Weights of a small GPT-style language model, trained from scratch on English Wikipedia.
Size: MLP 2368 SwiGLU, vocabulary 16384.
Architecture: LayerNorm before each block, rotary positions, no biases in attention or MLP, tied embeddings.
MLP neurons of a small language model. Each row is named by its layer, matrix (gate and up: input weights) and neuron, and shows model dimensions 592-687. Each number is 200 + 30 x the weight over its row's rms, rounded and kept within 0 to 999. A neuron's up and down rows have the sign that makes its largest values positive.
After each neuron's rows, "fires after" lists the tokens most often just before its 100 highest values on Wikipedia text that the model never trained on.

L11.gate1875,206,166,152,210,200,275,203,175,215,200,176,221,145,258,165,158,205,159,178,191,234,176,220,194,192,199,219,204,195,170,199,176,226,224,193,175,157,246,208,196,203,179,225,228,211,190,249,194,213,157,203,211,215,264,247,206,147,197,263,147,152,161,188,165,170,199,239,203,212,185,178,176,255,226,238,209,139,203,177,201,223,224,206,160,234,154,225,189,197,176,258,186,194,232,213,200
L11.up1875,228,214,181,164,215,187,189,195,163,217,209,204,193,272,186,178,194,193,222,178,201,144,238,190,213,176,182,178,213,239,121,217,171,156,202,157,202,183,197,183,171,189,191,246,216,190,228,207,227,189,191,180,201,235,240,195,199,226,204,206,201,169,218,211,197,234,257,212,231,157,187,163,186,214,265,183,169,157,151,185,208,189,200,185,220,193,186,221,217,175,237,195,175,221,217,214
fires after: " ", "0", " (", "1", "5"

L11.gate424,158,217,213,174,169,266,188,169,187,209,244,207,223,229,237,201,196,214,200,258,198,196,217,197,206,187,169,202,143,243,139,216,173,194,237,133,196,220,177,217,191,176,232,200,162,226,204,161,208,229,215,214,220,168,265,188,164,185,233,225,182,175,217,219,228,179,230,161,214,217,209,211,197,173,240,239,194,200,173,238,155,211,237,208,232,202,200,183,179,176,148,186,152,200,153,161
L11.up424,201,193,216,166,164,180,170,182,197,163,184,186,243,241,236,217,173,225,205,263,178,155,210,216,139,215,175,229,278,193,226,230,239,202,173,249,156,155,213,204,191,220,206,240,262,260,247,157,200,176,222,184,183,266,228,171,195,221,224,158,263,229,195,184,216,248,244,220,214,201,235,201,197,247,251,165,201,195,169,192,220,204,214,231,195,133,182,260,206,241,243,141,170,217,166,153
fires after: " ", ".", " (", "8", "1", "9"

L11.gate2291,196,179,208,235,174,199,199,180,147,211,178,183,187,172,179,213,253,179,206,159,228,199,210,181,198,172,194,183,150,242,206,217,190,221,240,176,167,213,217,238,252,208,203,252,204,167,221,203,197,168,161,162,208,182,209,208,167,146,187,202,198,235,193,191,175,152,220,247,212,207,226,151,187,157,202,192,203,219,219,192,185,166,180,148,247,206,176,118,119,256,228,180,192,171,212,164
L11.up2291,210,156,229,199,228,225,230,179,192,165,199,234,185,239,169,194,163,207,199,203,187,180,155,192,181,148,230,247,200,232,209,229,143,155,185,251,201,206,226,212,179,173,185,172,174,215,199,220,198,211,213,246,160,195,163,215,192,188,240,208,208,180,199,227,214,219,209,198,198,182,201,219,210,236,217,231,164,202,154,249,153,155,239,221,199,183,246,176,206,262,174,186,238,235,253,179
fires after: "1", "0", "2", "9", "3", " "

L9.gate1247,151,173,200,202,160,230,206,208,209,203,212,251,181,197,206,196,202,189,172,152,195,213,239,222,194,144,177,217,200,225,216,174,195,190,144,201,207,208,219,188,204,174,179,216,177,216,240,223,217,214,223,191,241,220,213,203,221,180,207,230,256,197,200,212,180,224,216,176,205,217,218,198,254,192,234,204,189,159,218,201,207,196,234,196,170,197,196,187,200,196,165,212,140,155,197,217
L9.up1247,229,187,251,251,124,180,210,210,237,205,287,189,201,192,199,201,193,214,199,167,211,249,237,212,198,166,182,189,185,169,161,239,228,196,222,228,156,196,181,184,201,205,176,167,195,248,181,175,162,216,192,201,217,225,153,221,156,219,175,172,177,225,185,203,165,174,205,217,180,174,233,174,208,238,214,198,174,191,144,134,172,189,255,221,145,164,220,215,191,168,198,170,202,169,181,189
fires after: "1", "9", " was", "0", "2", "8"

L9.gate2221,227,232,211,178,199,159,182,231,207,247,181,155,211,161,158,246,207,208,194,182,195,243,164,187,232,201,204,179,172,215,138,178,266,205,169,243,193,225,189,181,240,252,246,257,121,172,221,183,220,225,187,174,157,205,176,211,181,150,244,252,188,239,176,194,198,157,228,235,156,248,174,182,224,178,142,193,227,169,178,212,198,197,233,150,208,141,175,232,212,191,180,137,248,157,203,178
L9.up2221,167,191,205,221,190,236,167,172,202,196,214,262,152,185,220,211,198,201,235,233,238,192,181,180,171,253,221,198,213,271,167,206,224,232,133,173,168,188,201,177,184,212,242,174,137,182,265,183,231,199,166,228,191,135,249,188,235,169,191,242,182,141,213,249,205,211,206,165,263,188,201,212,200,222,203,213,211,180,216,145,244,215,224,203,159,233,179,212,135,219,212,168,214,196,234,166
fires after: "'", " of", " in", " on", " for", " and"

L9.gate280,233,188,191,198,197,210,170,240,225,207,181,228,226,203,157,249,224,194,182,198,188,220,197,215,203,192,176,180,134,223,195,188,160,222,209,160,221,261,199,190,182,224,197,207,239,221,185,194,186,140,209,201,209,188,209,144,156,210,248,184,201,202,206,192,214,147,157,197,196,236,233,232,232,229,182,217,209,197,212,209,197,204,255,207,195,186,203,227,164,226,173,184,191,194,172,199
L9.up280,198,172,207,179,225,255,198,210,191,222,190,213,165,273,200,200,171,166,154,241,187,166,210,229,181,198,237,224,211,202,140,173,175,161,252,171,178,253,181,171,168,188,194,214,243,191,251,243,238,182,188,196,278,241,204,167,249,160,189,189,176,178,235,198,199,220,174,263,187,193,223,227,192,214,181,240,196,209,206,159,185,164,235,223,177,152,201,251,181,236,210,247,188,210,211,186
fires after: " ", "0", " |", "–", ":", ","

L11.gate1618,158,186,211,205,191,215,245,230,151,206,160,200,211,186,237,136,215,221,188,178,202,259,209,162,190,195,145,246,207,187,121,257,219,212,186,208,194,219,165,188,176,190,163,227,244,186,191,205,199,260,163,202,227,206,210,206,188,208,226,250,207,195,212,198,218,158,198,181,223,218,230,219,177,260,203,192,175,233,204,188,222,253,206,214,160,192,208,185,177,238,244,167,176,165,230,199
L11.up1618,222,251,194,175,180,187,203,179,267,210,189,207,219,133,149,252,199,200,232,206,138,188,220,260,189,229,151,205,207,209,232,218,193,203,199,158,191,180,115,178,203,251,205,231,163,170,260,207,216,231,235,176,176,211,170,225,208,208,153,215,198,234,198,204,238,215,157,207,218,224,195,199,169,245,225,177,208,157,194,181,198,203,168,176,242,210,192,191,218,168,180,183,202,184,179,197
fires after: "0", "3", "2", "1", "4", "7"

L9.gate1490,179,203,189,210,168,204,163,193,201,214,236,235,208,175,175,234,172,207,169,159,205,174,120,152,162,216,179,223,209,253,235,161,230,215,231,219,203,211,207,227,188,186,225,189,145,225,219,205,213,170,159,234,179,216,249,187,159,176,188,241,235,226,115,216,189,217,168,196,218,179,203,184,228,227,123,185,217,194,236,244,225,229,198,197,204,147,259,260,196,175,192,217,162,190,198,183
L9.up1490,194,175,158,251,181,233,185,150,205,176,155,211,183,210,144,182,195,239,190,193,219,214,214,196,225,242,179,201,209,163,139,194,156,239,181,192,178,229,262,209,220,213,242,206,175,229,174,223,193,200,186,210,227,164,167,215,127,201,219,154,169,196,167,234,235,189,232,184,225,142,159,252,169,214,169,206,188,196,249,251,216,189,220,206,164,239,199,215,182,180,184,196,247,175,177,220
fires after: "'", " in", " of", " to"

L9.gate667,239,259,210,174,200,185,231,217,215,221,194,217,183,209,269,210,177,158,222,202,168,196,206,237,182,177,216,246,195,208,210,213,260,198,162,247,182,241,181,192,156,161,214,198,180,247,180,221,227,195,234,187,159,217,218,132,218,172,218,183,210,187,164,191,168,160,188,187,179,208,136,239,203,201,215,223,216,194,293,169,177,227,204,155,197,191,233,216,225,236,203,241,216,217,218,212
L9.up667,188,167,212,221,164,205,210,188,258,221,229,68,243,248,169,195,160,194,170,211,185,203,221,161,146,192,120,182,229,222,175,190,181,237,194,136,141,220,232,249,198,174,198,164,187,246,188,206,169,213,213,207,222,177,259,172,193,187,241,231,184,187,171,193,147,137,193,171,187,216,210,300,207,182,226,225,162,220,134,214,223,229,142,241,176,132,243,225,222,187,277,240,183,216,132,179
fires after: ".", " ", " .", "1", "2", "\n"

L11.gate1757,208,201,224,200,255,205,188,171,242,238,224,216,190,163,170,165,201,164,204,238,215,218,143,184,201,204,177,276,201,188,179,194,173,209,188,199,151,170,200,182,223,210,149,232,204,195,195,174,164,217,217,250,240,146,167,238,207,174,191,213,183,190,205,174,239,172,199,177,164,178,190,206,218,199,250,231,209,225,216,211,221,198,182,250,268,160,175,179,136,220,200,212,225,163,188,209
L11.up1757,208,187,140,251,209,185,194,136,202,245,178,202,210,112,265,180,172,199,207,188,241,185,166,184,124,198,156,172,195,212,187,204,188,175,219,266,203,199,210,174,176,238,180,259,193,182,197,197,252,221,182,205,187,170,204,265,151,280,161,203,205,188,200,220,218,172,202,186,182,202,214,155,172,196,239,207,219,182,177,199,206,212,272,233,207,226,209,167,182,166,223,167,220,208,182,208
fires after: "0", "9", "4", "5", ".", ","

L9.gate2140,239,252,195,180,198,146,242,214,197,223,225,270,226,174,259,217,170,200,220,159,172,176,196,166,170,177,175,305,184,187,167,150,198,228,222,206,251,260,156,179,227,253,183,204,196,203,173,269,189,210,133,182,186,204,215,224,167,213,179,257,207,188,193,192,186,159,209,210,209,217,211,218,191,164,216,199,272,162,240,172,228,227,156,181,195,134,195,189,205,220,184,186,187,223,168,180
L9.up2140,163,230,216,219,255,165,181,244,183,204,181,203,204,174,203,214,130,229,170,211,164,199,191,236,181,183,139,210,221,184,146,181,142,196,175,232,201,243,205,154,217,150,166,221,234,202,159,214,169,215,210,197,216,203,235,155,149,195,207,213,179,236,120,244,171,182,213,208,208,178,238,218,260,185,176,217,231,181,173,189,196,210,165,199,233,249,205,181,177,196,232,287,235,232,199,178
fires after: "\n", " ", " is"

L11.gate2088,224,217,224,241,229,203,201,160,198,214,210,215,178,203,170,210,207,246,207,178,157,192,213,214,185,138,197,177,163,205,157,186,167,237,114,166,223,177,229,246,228,198,189,221,167,203,201,219,178,220,185,211,222,192,150,261,202,162,172,293,220,141,252,173,141,190,202,173,213,219,201,163,191,185,213,211,223,206,187,233,196,201,238,134,220,199,261,193,184,183,192,168,235,190,241,181
L11.up2088,219,221,240,177,233,166,202,183,172,213,195,209,185,221,112,157,200,159,203,164,173,213,166,220,185,185,176,194,185,201,277,193,204,228,138,158,217,180,228,198,251,224,191,182,252,168,190,181,199,187,246,221,216,202,211,169,138,234,266,203,187,169,242,187,224,216,171,168,243,233,232,206,150,124,173,167,129,285,237,241,193,121,168,232,235,184,182,205,178,193,223,163,215,169,230,212
fires after: " ", "4", " |", "1", " the"

L9.gate2229,218,199,216,225,181,173,220,186,219,172,223,178,138,231,215,175,237,180,199,195,191,191,189,199,177,191,219,220,193,223,147,179,214,220,169,135,192,178,210,184,221,240,241,154,195,145,217,274,203,152,192,196,164,220,188,236,174,141,213,260,191,206,225,195,196,215,199,198,124,148,190,215,225,227,202,194,263,192,230,216,169,165,203,224,207,164,194,163,218,227,190,156,215,212,190,241
L9.up2229,146,178,215,138,196,154,133,229,257,210,142,169,172,234,230,168,162,264,250,162,205,172,144,209,182,215,204,218,197,184,181,247,173,210,156,254,223,239,196,211,250,198,251,181,134,216,219,206,180,191,168,216,153,186,184,170,157,207,172,153,123,185,144,238,170,182,194,178,188,258,177,219,210,169,195,217,255,255,186,192,162,225,177,251,174,216,237,218,185,186,178,180,212,206,165,195
fires after: "\n", ";", ":", "-", " GN", " and"

L9.gate252,165,216,224,209,238,201,206,212,217,210,206,183,135,200,236,194,178,198,201,166,182,235,199,220,188,202,212,215,244,202,262,188,179,243,190,254,216,262,190,195,180,194,200,204,217,177,218,191,219,193,218,209,227,232,172,220,198,186,214,233,182,144,180,202,269,175,201,205,174,177,216,251,184,203,226,207,222,163,172,159,183,169,157,199,166,145,175,191,209,171,232,230,212,166,185,165
L9.up252,223,208,220,197,173,206,239,193,231,176,198,219,246,194,201,215,195,137,201,225,184,243,212,207,216,175,166,194,212,226,203,179,211,248,238,172,193,177,225,218,177,202,243,207,212,159,224,193,204,190,214,202,195,199,249,196,137,206,232,226,183,180,228,189,194,226,187,198,164,246,261,150,277,165,183,159,226,242,188,216,203,138,194,196,180,206,157,235,196,187,221,189,221,270,180,220
fires after: ",", "0", "2"

L9.gate1261,152,241,219,189,198,188,170,222,226,248,200,222,213,167,209,224,191,229,211,223,184,254,233,227,172,148,208,187,245,164,191,197,188,203,210,224,228,198,144,203,256,196,188,216,203,261,237,166,186,247,234,252,175,274,197,162,245,204,238,155,181,224,162,290,153,158,205,218,218,182,198,195,188,248,217,131,251,165,210,190,200,173,197,188,160,205,172,189,204,117,168,229,220,208,212,170
L9.up1261,183,179,228,225,176,143,231,252,193,247,231,193,158,200,218,182,215,196,222,177,214,190,179,191,167,212,178,205,166,169,199,187,218,148,149,172,175,205,209,190,206,222,143,181,173,191,231,196,253,244,236,202,159,194,197,222,216,217,247,209,234,233,176,186,189,213,220,252,191,103,198,234,153,217,157,235,226,198,195,237,190,216,199,200,215,181,243,243,201,190,195,222,210,205,161,236
fires after: "1", "0", "3", "2", "4", "–"

L9.gate85,206,210,210,207,175,206,194,193,230,194,202,274,201,155,168,191,191,217,165,189,223,209,177,236,199,243,282,217,200,198,215,144,198,216,204,202,175,183,213,255,179,203,154,226,221,163,169,242,198,208,179,236,181,176,185,209,175,213,200,157,165,180,218,248,194,241,185,220,212,193,172,228,165,247,169,164,245,175,237,176,205,234,182,164,203,222,165,218,176,202,193,224,235,182,213,194
L9.up85,206,240,263,216,194,233,237,233,198,202,189,199,206,184,254,215,148,243,141,168,246,133,261,220,195,280,244,235,203,237,197,169,217,235,203,206,194,180,176,207,229,234,239,253,185,223,151,176,199,162,228,198,184,190,149,160,203,136,222,204,185,216,197,192,210,182,227,195,204,216,119,195,168,229,180,173,208,201,220,206,165,196,203,172,230,162,147,207,214,168,182,173,170,182,171,213
fires after: " ", "1", "\n", " zone"

L9.gate1364,206,214,154,209,186,168,198,189,230,188,228,217,251,222,228,216,225,187,194,134,207,245,241,204,163,206,184,230,197,177,228,176,212,174,193,203,168,236,228,226,197,206,197,199,197,184,223,191,232,225,212,177,227,191,121,197,215,186,221,166,239,176,287,202,193,207,188,204,195,177,235,188,246,228,191,175,223,134,208,212,154,226,239,209,182,188,185,216,220,151,167,260,190,191,256,193
L9.up1364,214,198,201,215,158,185,241,243,192,150,211,236,151,148,178,156,185,214,242,189,241,223,205,204,245,245,187,199,229,206,255,214,196,198,209,193,221,204,210,175,243,157,219,189,206,235,182,204,216,179,253,230,230,228,194,230,188,176,211,219,148,176,188,167,170,239,216,185,202,193,204,157,204,239,178,215,232,205,176,196,156,175,228,203,148,243,146,206,196,219,193,184,186,258,226,181
fires after: " ", " one", "2", " |", " was"

L9.gate529,226,219,203,226,174,207,156,237,215,191,232,226,233,235,224,203,185,188,168,148,156,168,216,200,231,243,205,227,185,142,205,216,167,189,169,154,233,214,173,198,183,202,199,191,164,178,225,168,243,200,180,153,155,193,220,202,143,170,200,169,239,195,223,209,250,187,215,171,218,206,179,199,226,247,121,241,245,180,260,183,160,189,227,223,127,173,176,218,258,172,194,225,237,255,122,179
L9.up529,213,212,243,164,163,223,201,171,159,185,203,196,220,193,192,173,186,169,159,201,230,157,228,226,216,202,159,238,224,197,132,194,172,191,237,249,187,187,200,164,201,209,177,180,186,199,191,208,159,180,210,177,195,203,203,248,170,198,261,246,190,204,235,187,200,204,233,225,169,197,153,224,213,242,184,133,179,245,222,225,230,187,204,141,208,205,217,261,198,191,181,242,138,206,183,197
fires after: "\n", " ", ","

L9.gate1416,168,183,220,196,195,177,215,206,177,153,190,199,172,228,218,159,183,236,173,176,226,228,209,204,259,203,182,199,212,255,200,191,159,194,220,150,170,217,235,212,187,191,178,218,184,178,202,175,230,195,178,199,148,230,206,250,192,270,144,214,120,196,205,206,197,255,269,213,212,182,158,212,117,225,168,198,192,157,222,249,197,191,241,208,231,216,196,191,230,220,199,218,208,200,204,180
L9.up1416,170,200,224,205,169,184,228,151,185,147,196,190,170,167,198,181,139,218,223,194,221,220,187,269,250,218,160,209,221,186,210,180,225,195,212,216,190,231,210,211,194,212,205,181,196,195,181,210,188,195,128,233,190,199,223,217,175,205,164,245,146,186,238,196,218,268,203,243,186,199,155,213,178,227,210,209,180,163,212,189,196,179,161,162,245,223,154,203,211,215,148,196,218,197,209,155
fires after: "8", ",", "3", "1", "7"

L11.gate1629,200,247,146,209,225,113,230,216,214,177,197,199,191,222,226,168,176,198,188,239,199,208,137,221,216,178,198,185,179,219,218,207,198,194,209,261,191,223,179,148,202,190,208,193,222,202,219,153,261,184,157,194,225,176,206,198,269,215,247,257,226,187,220,166,166,227,188,169,231,165,223,195,250,199,235,202,174,169,199,189,218,188,289,153,184,189,220,193,149,226,199,184,183,216,206,184
L11.up1629,207,207,190,134,191,220,205,260,240,237,224,234,179,177,173,150,225,245,179,239,191,120,143,225,203,201,155,189,208,192,260,226,243,208,212,234,230,209,193,189,176,226,215,217,189,176,157,206,205,215,219,225,208,202,232,196,222,181,210,228,235,222,281,176,274,236,241,230,186,205,188,238,178,205,171,161,178,189,255,203,224,232,207,183,188,211,186,178,226,241,211,207,175,166,175,216
fires after: " ", "1", "–"

L9.gate796,163,218,277,253,215,175,218,223,202,205,206,205,168,216,238,239,230,131,158,199,282,166,192,208,161,198,214,160,226,203,185,198,205,171,225,219,189,245,186,156,206,188,202,278,206,242,237,199,238,228,220,123,163,234,231,207,228,146,204,126,190,170,162,228,207,193,234,194,197,202,240,208,191,234,164,192,175,215,193,171,225,158,162,230,194,235,235,191,231,216,215,214,222,230,163,217
L9.up796,257,158,220,197,186,234,210,226,195,184,256,212,176,163,204,201,256,155,132,183,230,174,192,178,183,207,207,178,186,226,169,212,160,226,241,216,180,185,194,187,197,193,237,225,212,172,210,179,194,229,235,168,181,217,236,199,247,199,158,203,188,176,204,259,182,156,183,234,237,186,256,229,200,221,224,224,205,185,135,189,211,100,210,223,229,222,168,178,250,232,226,182,178,221,228,159
fires after: " ", "1", " end", " of"

L9.gate2244,208,191,225,191,195,232,212,167,216,215,224,218,219,220,207,178,200,201,232,218,186,185,215,212,236,217,181,230,201,222,147,201,181,159,174,187,151,202,206,192,211,171,214,208,229,202,285,186,178,191,166,194,234,195,196,154,217,180,156,185,191,206,217,184,82,189,192,209,202,157,194,182,153,188,225,237,151,216,263,188,153,195,179,150,206,188,183,208,231,213,218,165,262,157,217,189
L9.up2244,214,177,291,227,181,213,195,205,217,207,220,133,175,236,228,169,191,215,248,166,210,199,219,171,246,232,240,286,190,238,169,173,170,168,204,177,157,219,171,231,165,256,255,164,208,225,303,196,188,228,228,200,183,196,226,206,214,214,191,171,166,132,202,261,157,212,162,168,198,177,230,179,171,156,196,232,160,195,243,170,166,216,174,100,224,146,190,218,174,206,197,175,196,155,256,178
fires after: " ", "2", "8", "0", "1", ","

L9.gate116,157,252,149,235,152,182,224,184,188,248,228,193,196,187,177,160,210,228,206,194,173,219,179,118,240,215,218,202,178,165,144,165,196,171,135,232,172,267,173,227,174,209,213,219,235,259,194,230,205,198,155,221,210,171,223,192,248,193,233,169,203,184,279,230,192,232,179,221,180,166,221,208,152,202,208,132,219,187,168,180,238,212,205,209,227,195,183,193,172,179,201,241,209,213,180,197
L9.up116,167,198,173,203,223,195,209,193,152,227,211,186,265,153,221,228,213,174,235,287,225,178,185,208,202,184,241,158,214,193,185,201,188,188,204,156,193,229,203,253,176,158,173,248,228,152,171,203,211,195,234,250,154,149,170,227,180,171,186,240,195,175,211,204,264,172,205,205,212,169,208,214,195,197,207,219,208,163,200,206,145,230,213,184,211,209,133,195,205,214,265,221,175,199,200,208
fires after: " ", "|", "1", "0", " |"

L11.gate2022,173,220,233,208,239,169,153,179,238,145,187,224,256,233,153,219,191,205,244,167,217,239,192,164,208,235,235,225,198,178,173,217,180,152,204,236,197,171,161,197,245,184,189,133,191,181,193,192,217,192,148,193,209,171,199,217,192,187,195,237,192,254,189,181,174,161,231,207,207,182,177,191,195,222,158,229,229,166,221,204,178,177,201,186,187,195,181,221,216,203,206,200,187,217,193,174
L11.up2022,188,172,219,234,164,171,158,195,167,174,219,157,207,178,176,192,159,217,206,197,187,194,181,190,141,209,200,223,153,188,190,170,138,194,175,199,185,223,175,195,195,164,205,155,208,144,189,211,234,222,185,216,193,167,228,233,191,191,209,229,200,174,196,210,169,244,159,152,170,193,183,206,211,190,175,203,212,243,204,205,186,207,189,196,183,183,212,199,200,162,209,165,190,179,222,216
fires after: "|", "\n", " ", ";", " (", "0"

L9.gate1359,250,273,188,240,246,135,134,173,173,252,253,209,194,188,226,224,265,156,208,193,240,204,182,226,206,201,134,178,222,197,151,151,214,210,230,240,158,177,177,205,170,202,227,213,166,231,225,182,224,173,174,199,211,179,253,226,221,202,262,233,209,200,153,127,166,162,191,219,221,202,243,149,204,154,183,225,243,215,195,214,200,228,238,176,177,251,214,243,207,199,201,280,178,222,238,189
L9.up1359,212,193,204,168,161,215,93,192,270,167,194,266,208,182,191,212,175,205,222,216,265,177,197,205,251,183,181,183,166,196,217,181,154,137,165,191,219,203,153,216,188,162,204,206,163,200,192,223,221,214,180,167,181,200,257,216,172,210,248,203,172,202,197,148,205,205,273,180,205,265,212,159,230,200,174,213,172,194,154,178,220,188,190,215,196,208,214,204,160,255,223,161,196,203,182,170
fires after: "==", " ==", "===", " ===", "\n"

L9.gate1211,235,227,220,224,147,206,219,190,172,196,235,227,170,178,224,226,238,188,187,239,199,148,209,195,180,215,147,217,198,214,216,181,230,218,181,255,162,307,199,167,145,158,198,159,183,180,199,240,196,193,251,181,201,232,196,220,202,195,177,265,223,223,125,239,135,178,223,140,158,207,182,220,177,194,182,182,241,134,193,205,202,217,201,136,160,196,187,151,204,190,215,185,152,179,237,228
L9.up1211,220,202,205,207,229,211,178,169,205,165,239,221,189,270,172,217,217,253,262,222,254,219,172,195,196,166,204,220,160,172,171,183,210,214,190,245,191,210,196,208,217,166,226,252,243,227,230,181,187,198,203,117,193,243,171,165,182,213,217,250,167,199,192,193,174,203,230,112,206,249,194,250,211,150,172,182,192,204,166,185,204,215,183,186,143,203,174,185,207,169,201,211,199,268,218,273
fires after: " in", " of", " by", " from", " and"

L9.gate971,184,234,151,214,222,168,206,220,194,170,213,154,219,200,178,202,205,187,227,183,261,242,179,209,194,292,221,163,195,145,181,165,199,196,191,221,211,213,139,192,167,162,245,171,227,192,191,198,214,234,210,183,200,182,203,218,190,215,197,188,229,201,214,200,207,180,191,178,208,188,171,186,184,233,139,198,212,222,198,212,123,203,194,165,178,227,233,203,217,197,177,204,173,179,176,191
L9.up971,178,187,252,233,164,176,227,168,180,150,270,230,237,200,221,240,167,203,201,188,172,222,189,219,185,198,232,211,197,195,238,205,213,174,167,193,203,179,181,259,230,204,190,211,194,224,211,180,205,220,176,193,246,181,199,236,218,179,198,190,179,180,199,179,213,218,177,176,203,181,180,209,214,266,169,196,193,219,216,173,186,147,187,215,161,158,231,201,248,177,183,199,171,238,241,233
fires after: " ", "1", "2", "\n"

L11.gate1078,290,189,217,236,265,187,194,214,219,223,169,149,158,196,191,142,245,204,172,179,166,179,177,189,207,208,200,189,159,173,165,226,190,212,250,186,216,216,241,166,229,205,232,203,160,213,205,225,172,201,226,157,209,238,164,142,188,261,263,248,223,184,185,200,252,226,172,211,241,227,213,196,207,212,209,240,186,215,236,231,205,223,204,199,194,232,156,230,169,208,171,196,150,163,187,184
L11.up1078,164,191,262,160,186,223,198,196,231,230,246,230,222,147,155,160,220,198,210,153,177,103,220,212,200,204,145,242,196,198,211,232,220,175,209,162,172,200,186,190,231,197,198,262,190,239,201,201,210,212,132,147,185,238,173,184,193,240,179,211,242,158,267,179,262,230,216,192,217,225,191,224,202,189,199,156,160,176,177,184,190,144,168,248,210,174,189,163,181,174,220,247,186,170,233,188
fires after: " |", " "

L11.gate2298,178,162,216,173,176,202,154,206,186,218,143,176,174,118,176,190,181,207,151,198,219,232,194,203,203,180,133,142,173,203,222,176,196,173,186,211,212,167,125,230,188,172,197,212,195,154,157,197,164,217,222,206,188,187,190,177,223,193,177,196,174,196,162,219,226,115,211,196,209,163,210,177,145,201,209,195,179,199,247,137,158,204,135,222,236,142,164,199,202,193,217,193,194,206,209,201
L11.up2298,226,209,191,198,224,158,221,230,200,173,255,219,144,226,183,208,204,187,246,163,207,228,199,226,209,206,209,201,223,235,224,241,223,159,260,208,197,153,227,192,193,247,182,183,230,152,161,196,174,185,195,214,246,214,227,220,216,235,205,159,187,210,242,229,152,227,204,174,217,215,179,184,270,212,194,180,232,173,222,238,214,186,183,185,205,157,190,250,180,227,253,135,181,235,206,213
fires after: " |", ",", "-", " and", ":", " by"

L9.gate2171,255,139,114,234,205,191,184,254,219,238,196,193,230,201,201,237,212,240,251,240,168,181,213,203,209,199,200,214,219,245,210,181,166,190,206,156,164,224,252,251,211,175,160,218,188,255,233,201,211,247,182,233,172,186,211,207,214,128,136,160,170,198,205,149,190,241,208,239,225,172,215,232,230,210,178,189,210,167,199,202,204,234,224,174,184,187,223,171,196,204,258,192,194,194,200,208
L9.up2171,238,175,169,261,167,184,160,243,208,270,185,243,144,225,186,197,207,247,186,227,211,125,182,142,204,223,155,201,264,244,171,184,175,246,199,153,144,205,184,229,239,174,225,161,196,231,170,231,204,222,127,239,200,187,163,222,218,215,205,216,211,226,188,175,204,160,268,194,163,179,158,182,216,227,171,240,215,205,180,238,177,146,199,187,224,209,230,236,182,188,192,205,209,181,226,232
fires after: " in", " of", " between", " from"

L11.gate2262,183,240,213,246,165,227,181,193,267,167,217,206,205,139,157,203,228,221,153,184,193,204,182,239,181,191,251,190,212,178,195,167,207,201,248,186,225,180,159,229,209,168,164,174,167,212,239,221,217,162,195,250,208,205,157,185,191,226,192,219,170,191,246,217,190,225,200,180,226,183,226,224,185,162,193,225,161,149,197,190,201,196,164,206,227,176,150,212,156,198,229,226,154,212,202,179
L11.up2262,206,180,260,159,217,194,161,227,229,178,173,192,142,169,192,206,226,198,238,204,209,169,168,170,219,169,156,146,160,196,278,220,156,221,215,201,202,164,199,200,214,157,173,149,233,183,160,239,222,213,228,172,203,192,242,244,276,134,127,192,220,167,157,201,225,222,166,150,211,164,193,218,155,172,205,213,162,214,130,218,204,155,203,201,198,235,184,232,237,136,224,165,181,186,200,184
fires after: " ", "1", "9", "0", "–"

L11.gate506,162,193,201,211,252,198,276,194,181,195,255,178,168,177,188,193,227,201,162,174,174,237,225,187,186,221,186,218,234,212,185,206,207,182,134,189,210,223,185,177,194,275,159,203,228,171,188,238,195,189,142,211,277,159,231,250,174,173,167,212,197,213,246,157,208,227,198,244,179,191,171,192,194,176,250,180,180,224,244,188,223,216,157,255,188,175,224,158,244,224,174,228,236,181,151,179
L11.up506,223,216,232,240,201,219,271,216,211,222,213,232,172,169,173,202,285,186,188,212,250,192,194,208,181,199,162,222,219,184,203,146,219,211,179,165,226,212,230,187,164,258,181,214,227,199,182,152,234,189,209,176,177,195,153,198,149,182,210,227,169,224,181,162,179,213,173,194,243,210,240,203,183,162,192,165,232,213,232,175,224,190,221,203,215,160,234,226,213,181,222,199,205,232,190,240
fires after: " ", "5", "3", "1", "4", "6"